Part of a small language model's weights: 25.6M parameters, no biases in attention or MLP.
MLP neurons of a small language model. Each row is named by its layer, matrix (gate and up: input weights) and neuron, and shows model dimensions 64-127. Each number is 200 + 30 x the weight over its row's rms, rounded and kept within 0 to 999. A neuron's up and down rows have the sign that makes its largest values positive.
After each neuron's rows, "fires after" lists the tokens most often just before its 100 highest values on Wikipedia text that the model never trained on.

L6.gate612,228,247,243,238,217,172,206,198,197,162,230,212,232,192,143,165,187,242,222,206,209,192,203,184,190,189,184,184,171,174,195,192,196,187,201,200,171,199,149,216,157,225,197,207,218,231,167,194,208,224,212,180,227,186,219,213,253,192,175,162,215,186,212,246
L6.up612,185,221,221,244,188,184,213,217,210,172,190,239,167,203,213,187,241,219,245,202,201,250,236,155,208,213,196,162,224,211,246,215,210,236,222,209,268,195,198,221,183,152,171,238,195,225,176,199,168,209,184,166,237,215,242,195,174,151,213,186,176,197,244,214
fires after: ",", "\n", " and", " ("

L7.gate624,217,231,230,191,277,239,167,225,211,166,257,174,189,177,201,214,215,212,130,256,226,186,227,231,219,249,238,197,135,234,200,168,165,201,184,181,191,195,231,193,222,221,232,136,257,277,223,200,206,217,199,182,157,184,194,202,214,220,223,147,176,217,205,202
L7.up624,236,213,162,173,208,147,209,230,206,171,173,185,175,204,203,208,213,184,131,167,194,157,226,250,227,197,173,218,234,140,209,202,205,162,188,175,228,185,249,231,216,186,266,205,229,165,183,188,213,169,188,209,206,226,185,240,214,182,163,159,154,224,214,189
fires after: " |", ":", ".", "1", "n"

L12.gate434,230,224,174,175,169,188,273,192,173,130,182,190,199,173,206,219,183,223,172,212,182,207,210,193,213,153,227,225,213,155,205,206,226,178,164,271,167,184,203,220,234,206,276,186,233,141,170,169,167,211,172,211,188,170,223,191,268,209,189,149,189,205,217,222
L12.up434,178,237,201,217,201,182,218,268,163,198,155,235,176,173,259,151,182,176,158,190,231,188,229,210,215,178,246,157,228,196,139,178,226,191,163,163,181,228,126,198,217,244,222,178,215,211,211,147,196,172,166,232,265,165,138,157,221,187,258,176,215,249,182,150
fires after: " |", " 1", " 2"

L6.gate259,191,243,200,177,157,205,172,156,217,229,202,193,203,170,289,205,205,169,220,244,204,258,199,234,191,178,208,213,194,201,172,206,176,181,214,160,181,222,125,205,206,252,177,198,247,263,234,171,172,244,195,171,173,205,214,200,156,225,164,167,172,195,227,224
L6.up259,231,200,196,195,206,233,218,193,224,163,205,133,216,218,233,189,227,198,157,246,186,237,264,264,190,198,221,193,201,195,203,192,189,224,182,177,224,163,185,163,229,208,225,208,253,195,218,218,189,178,250,207,196,232,162,219,188,229,195,207,234,196,157,217
fires after: ".", "\n", ","

L6.gate166,210,176,208,190,204,113,234,191,202,184,191,267,190,225,193,223,208,195,190,189,184,201,243,184,224,227,215,182,209,206,184,258,196,240,239,240,231,194,203,246,197,224,208,208,234,232,255,159,215,211,212,203,222,195,178,142,241,206,199,158,161,204,256,183
L6.up166,195,253,240,213,233,175,211,162,186,223,172,239,211,177,233,237,280,195,215,190,246,197,221,197,187,240,173,212,255,235,177,159,229,211,231,204,222,183,178,253,239,225,175,164,174,225,302,252,179,233,193,208,228,199,174,183,207,236,181,232,182,192,188,169
fires after: " ", " S", " J", " O", " T"

L7.gate594,183,215,219,230,185,148,224,185,146,209,226,209,182,210,223,191,235,124,169,236,297,208,269,192,222,162,226,148,123,189,217,184,157,233,260,241,174,220,228,164,199,185,228,203,255,169,174,132,215,176,214,213,229,209,232,258,239,163,203,208,261,205,189,177
L7.up594,234,179,241,204,210,175,170,180,214,220,201,143,181,216,203,227,215,181,231,215,235,229,184,165,196,174,191,201,141,176,223,174,220,249,226,153,203,243,205,196,196,185,214,216,199,170,211,182,200,221,219,203,220,227,227,223,230,140,239,201,213,210,184,178
fires after: " the", " The", " |", " V", " a", " "

L12.gate191,230,248,202,217,176,148,205,197,186,242,235,155,187,229,243,195,151,199,177,235,280,219,239,192,187,176,220,156,170,197,184,173,178,213,148,216,215,209,174,170,171,200,190,226,205,198,189,164,186,203,184,265,186,190,163,204,186,192,197,184,184,235,213,189
L12.up191,239,188,209,228,191,225,175,187,168,254,185,168,217,192,228,190,187,156,219,225,185,253,205,161,153,222,185,133,171,196,229,222,161,220,243,242,227,183,161,187,216,190,187,204,202,150,191,195,227,155,135,165,198,183,196,232,186,167,209,241,200,230,168,182
fires after: " |", "-", ";", ",", "|"

L6.gate179,233,257,165,183,227,126,157,174,156,149,220,194,197,220,230,210,252,190,256,260,235,244,229,210,191,237,210,200,163,207,215,157,215,199,190,158,212,198,199,236,225,209,213,212,216,197,249,215,205,223,208,207,181,181,211,179,139,175,192,148,193,193,217,239
L6.up179,194,246,178,202,202,199,173,173,199,233,194,191,193,202,262,244,187,130,248,225,252,219,209,165,190,244,193,248,161,178,145,253,230,222,218,161,193,197,151,234,238,214,144,233,227,241,210,221,226,161,205,220,241,228,200,144,127,203,179,168,230,164,184,235
fires after: "\n"

L6.gate231,216,239,170,157,203,152,217,164,205,234,170,201,205,270,193,242,175,225,227,207,216,206,209,195,214,195,181,141,165,244,184,179,167,184,209,206,208,209,220,205,212,213,224,167,203,249,182,221,195,222,156,164,186,166,205,211,163,154,220,183,201,238,196,212
L6.up231,262,240,184,184,181,216,217,210,112,220,177,206,221,182,210,252,218,268,199,184,158,194,192,132,206,171,197,231,195,183,164,207,185,169,211,225,175,195,192,206,200,253,253,160,156,206,202,184,231,177,189,215,257,181,221,235,211,184,167,198,163,233,197,195
fires after: "s", "'", " Li"

L6.gate300,259,218,188,199,232,190,204,228,211,187,188,189,163,230,177,201,182,217,242,198,177,244,206,195,235,143,219,202,211,160,212,204,174,157,213,164,246,174,236,234,181,202,228,203,253,145,142,154,198,212,274,215,227,190,219,190,181,139,192,196,268,273,186,231
L6.up300,236,203,140,210,205,186,242,170,244,207,176,178,183,202,215,227,169,201,214,216,211,228,248,190,168,237,195,190,202,255,155,199,176,204,260,163,194,200,214,200,182,218,193,235,147,232,167,215,229,184,203,192,175,178,187,153,145,229,246,202,160,188,244,186
fires after: " ", "-", " the", " \"", " (", " un"

L10.gate86,211,281,185,244,165,228,174,228,184,159,249,152,165,176,235,200,237,131,158,261,196,183,161,190,218,231,225,181,187,230,243,166,187,185,218,194,221,163,192,159,145,163,211,187,206,174,145,213,186,201,152,180,229,190,228,243,192,259,188,188,203,169,191,205
L10.up86,223,187,178,143,219,217,173,183,214,219,207,252,158,220,240,175,216,219,254,205,187,171,195,177,233,191,173,206,194,189,209,144,199,205,144,197,249,238,213,262,177,177,250,227,199,184,184,225,194,170,190,261,208,210,275,237,188,193,182,220,208,182,191,160
fires after: " |", "-", ".", "8", "\n"

L12.gate365,281,190,223,185,189,168,172,244,237,193,221,208,165,203,261,225,162,217,225,210,189,228,161,184,204,202,230,152,154,175,183,174,231,161,181,186,210,209,214,197,165,259,225,221,227,179,212,225,190,217,198,192,160,226,188,160,172,187,169,209,194,223,225,203
L12.up365,246,165,216,221,192,195,204,198,279,207,219,154,187,201,201,195,261,197,236,203,180,198,179,213,177,184,213,81,197,224,200,200,277,164,164,216,205,167,186,194,176,200,202,200,185,221,187,212,190,154,210,167,149,171,201,228,237,181,150,169,204,197,203,171
fires after: "-", " |", "|", ":", ";", " List"

L7.gate179,220,209,166,211,211,199,242,223,151,164,206,158,157,257,186,198,201,216,189,218,264,209,228,221,246,188,193,136,158,178,191,199,185,202,171,235,190,194,175,203,200,204,235,233,188,188,158,211,207,268,204,165,185,185,194,201,212,177,156,210,197,218,172,208
L7.up179,177,185,182,232,226,184,200,190,210,185,237,163,192,201,194,225,183,186,252,211,214,282,199,205,242,191,181,202,175,190,186,186,196,208,227,217,176,169,236,244,237,222,193,218,161,204,194,241,197,240,256,230,160,217,205,139,194,139,172,202,164,164,159,239
fires after: ":", " ", " the", " known", " Preced", " was"

L6.gate116,236,233,202,187,223,203,189,187,182,184,169,137,123,198,178,177,214,194,194,190,212,240,187,204,243,214,173,191,201,225,174,220,163,214,175,243,179,184,213,179,251,192,206,200,236,163,170,205,206,152,237,218,177,171,173,240,232,209,199,192,219,145,171,216
L6.up116,176,182,189,197,228,207,207,219,221,227,190,153,132,238,183,176,177,211,179,213,191,205,174,216,251,175,202,148,180,192,225,260,171,218,208,201,214,132,150,176,224,167,219,191,198,175,133,231,162,217,235,192,245,219,138,259,223,211,207,234,166,177,212,179
fires after: " the", " /", "-", " and", " |"

L2.gate141,177,219,216,230,158,199,204,192,176,192,207,204,184,233,155,212,227,179,217,205,187,234,231,210,233,240,239,172,193,250,211,235,167,178,186,216,197,163,126,184,218,185,167,250,265,188,216,108,212,158,188,213,180,172,188,216,233,235,165,200,236,186,275,160
L2.up141,144,188,207,229,125,187,217,180,209,211,194,226,206,188,168,212,238,213,215,218,191,192,203,178,210,209,204,216,184,208,220,254,190,212,206,226,254,152,154,208,227,202,186,221,245,253,186,180,195,180,217,165,171,224,224,242,217,172,171,197,195,209,230,189
fires after: " |", "ed", ".", " the"

L6.gate370,250,256,247,217,181,148,237,209,169,244,201,151,208,244,243,232,220,170,216,243,235,251,234,191,167,211,226,181,180,236,234,208,215,196,212,199,229,220,220,175,209,221,188,191,237,228,201,245,175,228,206,210,188,196,179,171,176,212,184,180,172,289,212,221
L6.up370,193,162,192,197,181,153,182,239,216,193,142,159,168,227,150,193,235,231,258,197,162,208,267,190,216,215,222,165,203,185,255,235,157,224,142,215,238,205,183,221,226,180,160,200,265,213,203,181,174,222,162,141,198,226,158,227,212,204,223,218,237,217,180,147
fires after: " ", " \"", " a", ":", "-", "."

L10.gate167,213,175,219,200,189,168,146,257,188,205,216,209,176,197,205,203,185,189,174,257,256,263,192,198,228,205,198,204,186,213,178,228,191,242,190,165,232,199,186,190,200,209,193,222,198,173,204,260,190,225,184,187,161,195,217,159,180,180,181,178,237,243,190,264
L10.up167,281,222,227,221,175,269,165,212,203,239,207,207,183,146,197,266,198,214,151,236,177,186,235,210,214,233,165,222,220,218,218,222,213,215,197,192,222,134,230,167,216,255,171,176,251,194,188,226,218,163,177,250,164,210,257,210,203,227,216,212,252,255,147,209
fires after: "\n", ")"

L10.gate340,234,211,210,190,173,191,193,157,157,212,154,176,216,213,238,235,197,192,168,166,217,246,253,166,222,233,194,128,260,224,190,193,217,191,213,175,190,216,131,231,186,191,151,254,238,162,208,162,180,148,192,175,166,212,199,165,183,199,249,227,176,235,234,237
L10.up340,180,214,191,232,244,215,191,140,160,200,149,175,207,226,224,232,182,247,168,214,257,199,241,202,225,193,221,243,184,184,178,203,225,218,234,217,237,159,188,209,170,175,199,204,238,186,208,203,224,160,280,224,159,199,187,239,212,233,212,237,202,205,179,240
fires after: " |", ",", " "

L12.gate509,198,245,250,184,181,247,188,214,152,220,223,171,141,230,191,228,192,172,164,263,244,242,214,145,209,224,201,194,208,234,147,258,206,210,232,209,171,200,201,210,201,163,186,249,187,235,201,165,229,216,221,162,151,208,213,215,210,174,215,222,173,214,188,231
L12.up509,162,215,222,200,138,205,199,202,191,208,221,157,170,203,243,195,200,125,184,253,169,201,159,178,202,213,203,174,166,188,146,217,225,209,184,175,223,194,216,250,209,221,181,243,216,150,205,143,249,155,204,212,160,245,196,197,149,192,208,232,227,228,193,252
fires after: "\n", "    "

L10.gate204,169,209,212,207,191,206,166,198,188,205,221,209,156,185,238,211,211,209,179,228,201,300,228,218,241,136,231,137,230,220,206,234,194,188,256,209,192,202,198,154,226,209,217,215,197,186,158,195,224,199,184,170,218,146,172,217,246,206,217,187,194,238,190,203
L10.up204,157,220,211,157,187,194,186,236,182,192,235,214,185,183,213,155,186,263,227,196,164,189,187,214,153,214,191,167,204,222,214,212,211,172,246,237,231,252,199,170,215,215,193,201,194,162,205,206,172,220,241,195,207,252,230,178,196,170,196,159,218,232,176,229
fires after: " the", " a", " The", ","

L9.gate176,230,222,143,192,160,171,206,187,210,185,202,199,205,242,186,196,210,250,179,224,230,152,215,211,191,219,245,155,196,195,224,234,194,224,208,200,226,232,171,219,169,212,222,201,169,224,218,206,184,237,100,180,194,191,210,155,198,205,196,195,181,279,263,241
L9.up176,224,186,181,182,221,167,214,237,196,165,209,245,205,211,163,211,235,194,189,195,193,209,188,193,184,198,196,170,208,208,183,152,255,236,215,240,224,170,190,169,167,187,212,167,176,194,116,191,191,127,203,186,212,206,234,185,176,170,199,171,206,168,184,207
fires after: " |", "|", " 3", " ", " 2", " on"

L7.gate596,209,276,241,211,194,178,246,196,198,221,144,212,210,196,206,217,222,214,164,193,213,185,212,114,220,164,228,200,233,216,176,197,158,232,174,224,182,145,231,168,199,217,221,214,246,167,172,220,188,229,230,214,144,176,223,200,218,178,201,198,143,253,200,211
L7.up596,182,202,213,187,178,210,229,200,192,235,186,184,204,173,186,199,166,231,151,256,188,179,207,212,201,182,198,167,220,192,116,205,218,180,161,181,222,203,166,157,186,137,222,178,234,256,233,212,190,190,217,179,186,187,217,238,209,196,223,199,149,224,238,168
fires after: " |", "|", "As", " age"

L3.gate276,266,205,189,200,217,214,213,209,183,177,207,237,166,246,170,153,205,228,197,158,218,145,239,248,193,195,188,233,216,191,243,186,274,196,199,257,184,264,219,213,177,198,201,171,154,182,212,217,187,234,250,194,250,154,215,219,194,207,219,152,200,264,156,218
L3.up276,239,244,208,235,221,175,224,217,180,191,207,207,220,198,197,220,170,185,128,206,253,184,221,159,207,197,178,195,203,195,158,186,239,171,180,173,171,178,173,210,207,245,236,207,210,193,194,189,242,174,221,219,231,212,222,205,199,194,184,190,181,241,177,211
fires after: " |", ";"

L6.gate331,244,227,205,180,154,212,230,196,149,170,135,198,211,293,208,191,160,173,128,209,252,268,190,183,211,217,176,187,200,208,151,217,161,212,164,213,215,221,214,213,233,198,208,158,171,250,182,221,243,203,170,192,216,166,193,138,205,168,198,153,198,254,178,244
L6.up331,203,196,206,186,195,158,220,211,186,193,217,184,221,264,236,190,204,166,159,205,209,264,150,198,231,195,207,203,136,201,214,203,169,200,164,183,270,182,192,199,204,183,211,154,259,185,214,222,240,256,234,156,190,202,188,207,232,207,160,220,163,213,235,165
fires after: " the", " ", "-", "|", " La", " De"

L10.gate120,206,211,240,206,215,137,203,192,203,201,227,205,188,170,216,147,199,195,218,198,241,224,196,214,153,279,238,193,148,164,163,174,166,164,183,198,187,198,139,166,197,212,235,199,220,189,180,218,219,246,233,170,244,168,228,165,203,176,199,184,199,208,238,251
L10.up120,230,215,169,185,267,182,221,195,178,221,251,159,230,175,221,182,221,201,195,199,207,187,180,198,194,250,203,224,186,170,226,209,236,227,276,169,238,171,176,199,253,190,216,209,227,182,156,248,209,189,231,257,143,183,230,189,172,173,158,165,175,159,177,224
fires after: "\n", "|"

L12.gate184,207,165,230,166,186,182,234,212,179,208,229,170,169,186,208,169,211,163,180,261,201,212,231,163,203,176,210,170,199,172,144,203,196,222,187,195,180,269,159,106,201,186,213,181,193,180,166,180,191,252,188,221,261,205,186,191,206,215,161,166,191,173,190,245
L12.up184,218,213,189,191,204,141,247,176,196,176,190,174,180,213,146,130,193,192,132,164,178,189,246,166,233,197,199,177,199,211,180,228,177,217,173,178,177,232,188,162,183,204,259,181,158,225,169,216,197,263,194,206,233,237,221,177,198,224,176,187,205,202,209,214
fires after: " |", " N", ";", "\n"

L6.gate193,187,197,117,150,219,225,243,198,194,160,170,201,138,254,224,246,224,242,157,234,182,215,240,213,255,227,211,174,185,198,195,221,233,188,204,169,193,207,232,228,194,162,212,146,189,200,197,260,171,245,220,188,203,218,220,172,224,193,216,139,186,233,273,216
L6.up193,237,217,229,205,239,219,188,209,211,173,124,238,223,153,220,200,270,147,243,176,223,207,211,209,219,211,194,156,207,212,161,206,190,197,206,229,212,170,192,245,183,193,232,129,223,187,253,215,242,209,179,233,225,197,234,199,240,166,203,202,206,211,188,212
fires after: " |", " the", " "

L6.gate285,160,242,208,211,241,199,171,187,222,191,166,222,225,184,224,183,167,160,231,219,230,207,165,170,186,201,214,244,229,225,176,186,165,214,256,139,236,232,157,214,196,234,225,130,207,118,192,260,222,139,173,225,250,217,256,172,202,197,248,223,280,176,179,189
L6.up285,203,223,208,178,238,150,163,180,188,226,155,224,168,215,241,216,173,182,189,243,207,213,206,222,208,272,175,194,180,212,169,181,231,202,233,191,228,172,167,188,184,199,202,185,175,186,201,240,167,143,191,200,209,187,239,150,137,180,229,142,168,180,199,213
fires after: "\n", ".", ",", "-", "="

L7.gate593,183,263,225,179,196,189,219,178,210,272,254,154,212,217,251,205,189,212,216,219,163,230,175,208,171,216,182,188,202,246,151,207,246,236,203,206,218,185,238,221,189,214,184,197,172,258,194,211,241,221,221,246,197,175,250,195,191,186,189,184,195,242,208,205
L7.up593,232,247,190,190,180,171,175,217,158,233,216,219,163,236,247,220,200,219,225,202,168,236,164,213,179,232,146,234,192,220,137,179,224,177,226,185,189,184,217,230,164,230,225,182,183,240,194,207,226,170,201,239,224,201,213,140,146,169,212,198,231,224,179,250
fires after: "s", " Be", " He", " She"

L7.gate520,228,197,249,140,248,193,206,169,195,163,225,181,167,200,228,241,187,209,188,198,242,196,224,229,182,208,211,201,215,179,241,196,220,177,194,231,164,178,243,222,241,192,218,190,209,234,182,223,200,249,213,154,202,145,220,213,246,194,188,201,180,227,230,220
L7.up520,249,211,162,192,241,216,232,234,129,253,201,227,164,197,201,162,240,113,209,190,233,201,187,183,191,212,244,201,247,187,169,178,171,217,230,188,224,240,184,215,189,191,193,188,202,185,202,187,146,169,217,205,196,179,198,211,172,181,175,243,259,224,228,174
fires after: " 3", " 2", " |", " 1", " 4", "hra"

L6.gate312,240,202,202,204,205,175,207,192,217,216,176,174,188,192,235,216,173,119,188,240,255,228,186,220,185,201,212,236,181,181,136,160,221,262,90,174,242,202,169,172,194,227,201,150,266,151,205,213,178,192,226,187,239,238,223,127,219,280,185,188,169,213,178,208
L6.up312,231,148,180,199,200,230,166,179,247,266,141,211,195,200,179,191,200,247,159,195,164,241,215,189,202,193,189,194,167,169,166,157,190,179,147,157,238,160,202,221,221,254,191,205,211,161,243,175,212,253,237,225,195,197,179,211,208,247,197,241,207,217,250,187
fires after: " |", "-", "\n", " ", ";"

L12.gate431,203,166,230,221,155,177,179,196,163,184,172,205,161,214,213,218,199,238,233,236,205,186,219,203,238,172,205,169,193,240,188,238,208,211,232,147,239,168,153,170,208,233,187,231,217,246,190,226,233,191,204,179,179,115,176,229,175,253,240,186,167,245,175,235
L12.up431,158,170,203,164,212,181,192,164,219,162,207,220,187,217,259,161,191,190,201,227,212,200,142,201,214,225,226,176,178,187,186,219,201,200,183,191,210,186,159,126,188,240,229,187,201,214,202,178,163,217,266,212,204,151,227,170,149,204,219,141,212,223,177,188
fires after: " was", " is", " as", " a", " the", " became"

L10.gate354,236,170,148,228,166,180,164,175,172,180,175,195,159,219,186,187,253,200,237,227,217,227,201,201,216,219,186,204,135,189,168,197,172,175,189,241,212,179,221,182,206,189,189,191,235,202,236,187,204,233,222,192,192,203,201,178,222,248,218,211,200,227,195,221
L10.up354,204,234,260,203,198,220,167,176,193,213,228,212,192,194,185,244,218,249,194,188,154,194,224,213,197,194,187,227,268,237,183,154,155,186,170,223,196,196,220,221,226,197,243,145,205,195,266,188,217,226,207,207,246,195,229,206,153,200,229,199,199,207,202,211
fires after: "'", "s", " men"

L6.gate81,201,233,177,196,201,172,253,172,201,212,162,203,178,212,242,214,219,183,239,232,233,217,252,227,256,198,236,217,136,253,208,175,178,200,212,200,259,191,213,192,198,235,246,170,198,193,244,214,175,194,185,203,194,191,235,243,175,201,196,180,185,210,235,227
L6.up81,188,248,209,193,115,222,231,178,181,228,164,197,223,184,205,214,185,180,276,197,181,215,180,188,202,172,144,265,191,177,211,186,231,203,225,209,210,221,242,245,170,176,213,216,182,148,205,213,214,255,196,167,177,218,185,167,220,178,173,266,161,188,186,249
fires after: " the", " ", " The", " K", "."

L7.gate527,234,178,208,175,183,150,191,247,162,231,256,166,264,209,217,130,196,228,235,211,208,247,195,216,209,265,194,207,197,218,235,219,222,106,211,225,159,221,216,227,190,220,198,274,190,162,217,210,186,214,177,216,179,108,196,168,212,171,201,217,137,196,213,205
L7.up527,188,225,175,199,205,228,170,206,179,214,256,178,213,187,249,149,220,173,161,201,216,234,146,207,201,187,215,227,164,168,174,219,202,176,242,120,220,188,201,193,174,244,156,205,202,227,167,204,213,209,234,255,264,128,200,152,188,117,141,221,194,147,175,236
fires after: " San", " in", "In", " In", "\n"

L9.gate480,200,181,205,197,219,155,192,165,204,141,220,187,195,224,187,179,185,221,156,218,225,252,227,278,184,187,192,241,134,173,203,203,187,214,237,167,177,198,203,168,227,235,203,199,271,162,200,208,245,247,196,215,207,156,176,237,163,166,229,174,207,224,310,248
L9.up480,201,274,229,189,194,163,215,218,246,228,220,151,202,194,203,154,240,210,180,191,238,199,219,209,222,187,207,224,177,223,212,185,195,251,219,206,248,182,186,210,213,194,193,170,220,210,234,229,185,196,240,217,171,203,232,249,193,191,193,158,227,174,203,197
fires after: "\n", ":", " and"

L12.gate470,173,245,206,240,218,176,229,201,191,243,207,240,158,207,205,246,226,211,267,205,228,188,214,188,196,144,188,219,193,232,191,131,154,229,274,180,158,204,185,176,225,185,225,208,203,149,148,192,200,162,184,165,201,235,202,218,261,153,178,232,222,213,190,217
L12.up470,260,219,227,176,161,215,200,205,210,207,199,154,175,212,197,158,264,142,225,262,191,175,269,170,211,208,186,232,277,206,195,157,206,268,213,191,189,130,181,281,234,175,201,181,136,167,227,146,233,182,186,269,169,251,180,224,209,167,196,211,176,186,185,218
fires after: " |", "|", "\n"

L6.gate390,213,231,222,211,188,187,213,168,142,152,208,190,131,219,183,227,194,189,198,198,210,219,211,212,225,196,215,131,245,220,179,188,216,211,192,230,205,180,187,201,221,196,218,219,192,212,175,164,204,205,170,211,183,224,199,188,207,200,238,192,217,237,237,232
L6.up390,201,180,210,197,217,205,219,163,203,194,223,145,191,170,270,217,233,203,219,177,190,255,186,228,249,197,181,148,199,221,184,208,208,235,195,208,275,179,209,193,182,217,222,218,201,282,240,175,198,213,181,197,184,204,228,155,172,157,213,200,153,169,253,162
fires after: ",", "-", " ", " (", " \"", "\n"

L11.gate514,188,222,210,215,242,187,150,169,193,243,158,230,189,177,243,197,166,226,213,212,268,234,215,216,213,171,212,195,191,220,191,178,182,187,240,195,209,155,178,208,256,198,225,150,191,178,131,221,227,143,160,183,159,188,198,252,171,177,201,240,141,217,195,245
L11.up514,199,167,203,216,234,178,191,198,229,199,203,202,214,231,264,206,194,135,183,170,224,210,228,173,189,206,179,149,199,165,212,187,155,237,199,180,268,193,189,196,227,235,209,197,154,191,190,257,207,179,164,249,196,153,221,203,204,164,145,151,170,153,238,190
fires after: " |", "|", "\n", " on"

L9.gate288,175,224,224,208,205,214,213,203,208,150,182,225,135,234,239,191,209,223,213,177,209,233,214,189,225,110,150,201,169,241,198,238,201,208,225,207,157,176,229,149,113,184,177,202,251,189,238,205,199,198,253,208,221,205,206,238,179,184,210,190,225,232,221,225
L9.up288,158,216,204,206,208,164,194,228,228,215,209,186,194,257,190,179,198,163,185,221,257,238,209,182,196,176,180,187,247,206,216,223,208,217,225,170,217,256,193,183,201,159,243,211,235,205,174,164,144,219,232,239,242,177,250,172,176,226,240,207,196,208,149,172
fires after: " was", " is", " un", " a"

L10.gate6,180,229,250,187,194,156,161,168,207,182,181,202,175,250,236,195,210,204,173,181,190,202,192,172,239,189,256,193,150,191,173,175,226,164,176,219,181,211,215,216,228,195,197,177,183,169,184,193,156,214,160,198,177,194,192,174,206,197,226,175,184,242,162,244
L10.up6,236,228,254,220,243,212,219,151,237,219,225,169,200,246,188,234,196,160,183,228,166,227,191,123,178,175,233,226,204,197,219,182,239,121,159,193,174,198,200,194,174,178,191,234,265,225,216,206,197,153,233,179,185,251,237,166,216,218,220,190,194,171,218,180
fires after: "-", "ed", " Preced", "|", " Succeed"

L7.gate479,219,240,191,163,196,201,199,175,233,219,187,223,153,207,227,209,224,212,193,177,172,241,211,213,214,174,243,211,199,228,205,179,196,168,232,200,255,158,155,156,209,215,221,193,228,218,280,243,191,179,204,150,243,209,166,271,189,221,177,194,177,242,225,214
L7.up479,229,223,202,159,215,221,219,206,203,204,218,165,165,197,183,202,186,197,213,222,167,184,196,232,205,176,198,151,208,218,201,198,214,182,184,177,190,201,211,188,229,156,241,186,235,132,240,199,133,209,246,172,166,211,274,239,190,221,200,203,254,182,148,221
fires after: " |", ";", " ", "."

L7.gate294,226,158,186,123,141,209,219,182,229,197,253,209,180,255,186,249,213,202,189,202,164,230,210,155,236,182,183,184,164,255,212,171,213,155,172,226,206,157,220,217,196,227,162,178,215,137,135,174,141,160,227,192,202,237,174,223,226,227,187,220,248,130,244,218
L7.up294,170,192,179,186,228,164,172,190,193,237,228,264,189,209,185,219,232,182,176,204,244,213,195,243,215,202,168,176,205,161,216,209,167,247,224,158,227,178,242,226,182,211,200,217,247,193,131,183,189,195,204,192,172,215,197,259,228,162,186,246,168,168,150,160
fires after: " (", " ", " the", " |", "\n", ";"

L7.gate633,197,223,177,229,221,212,161,216,182,180,151,120,158,233,239,156,213,202,228,203,191,226,247,209,149,234,226,216,145,201,206,237,146,199,213,219,221,230,195,223,253,206,189,261,275,219,208,298,203,187,199,224,173,199,190,165,219,210,239,128,208,223,177,206
L7.up633,172,207,169,189,207,236,167,239,222,229,161,175,175,245,212,176,180,161,210,223,153,196,225,185,204,235,205,181,191,242,212,202,192,199,210,188,212,255,188,191,212,200,194,215,195,192,207,170,241,133,209,197,209,175,279,182,223,183,190,160,201,168,170,195
fires after: "\n", " \"", "-", " (", "=="

L9.gate460,270,210,267,213,184,158,171,206,188,181,214,198,176,230,235,174,228,170,192,193,198,202,171,191,214,217,170,191,181,177,201,156,181,200,169,247,213,223,237,197,166,224,203,176,182,226,182,221,195,222,200,213,210,180,182,208,164,144,184,157,205,244,192,221
L9.up460,202,195,107,235,199,184,162,232,221,161,248,257,176,202,227,198,192,173,164,212,193,202,190,191,183,254,193,169,149,192,240,195,210,228,180,217,222,260,201,211,190,212,191,199,215,220,188,246,197,210,160,227,215,150,240,182,171,220,155,191,175,290,230,258
fires after: "-", "|", "–19", " Release"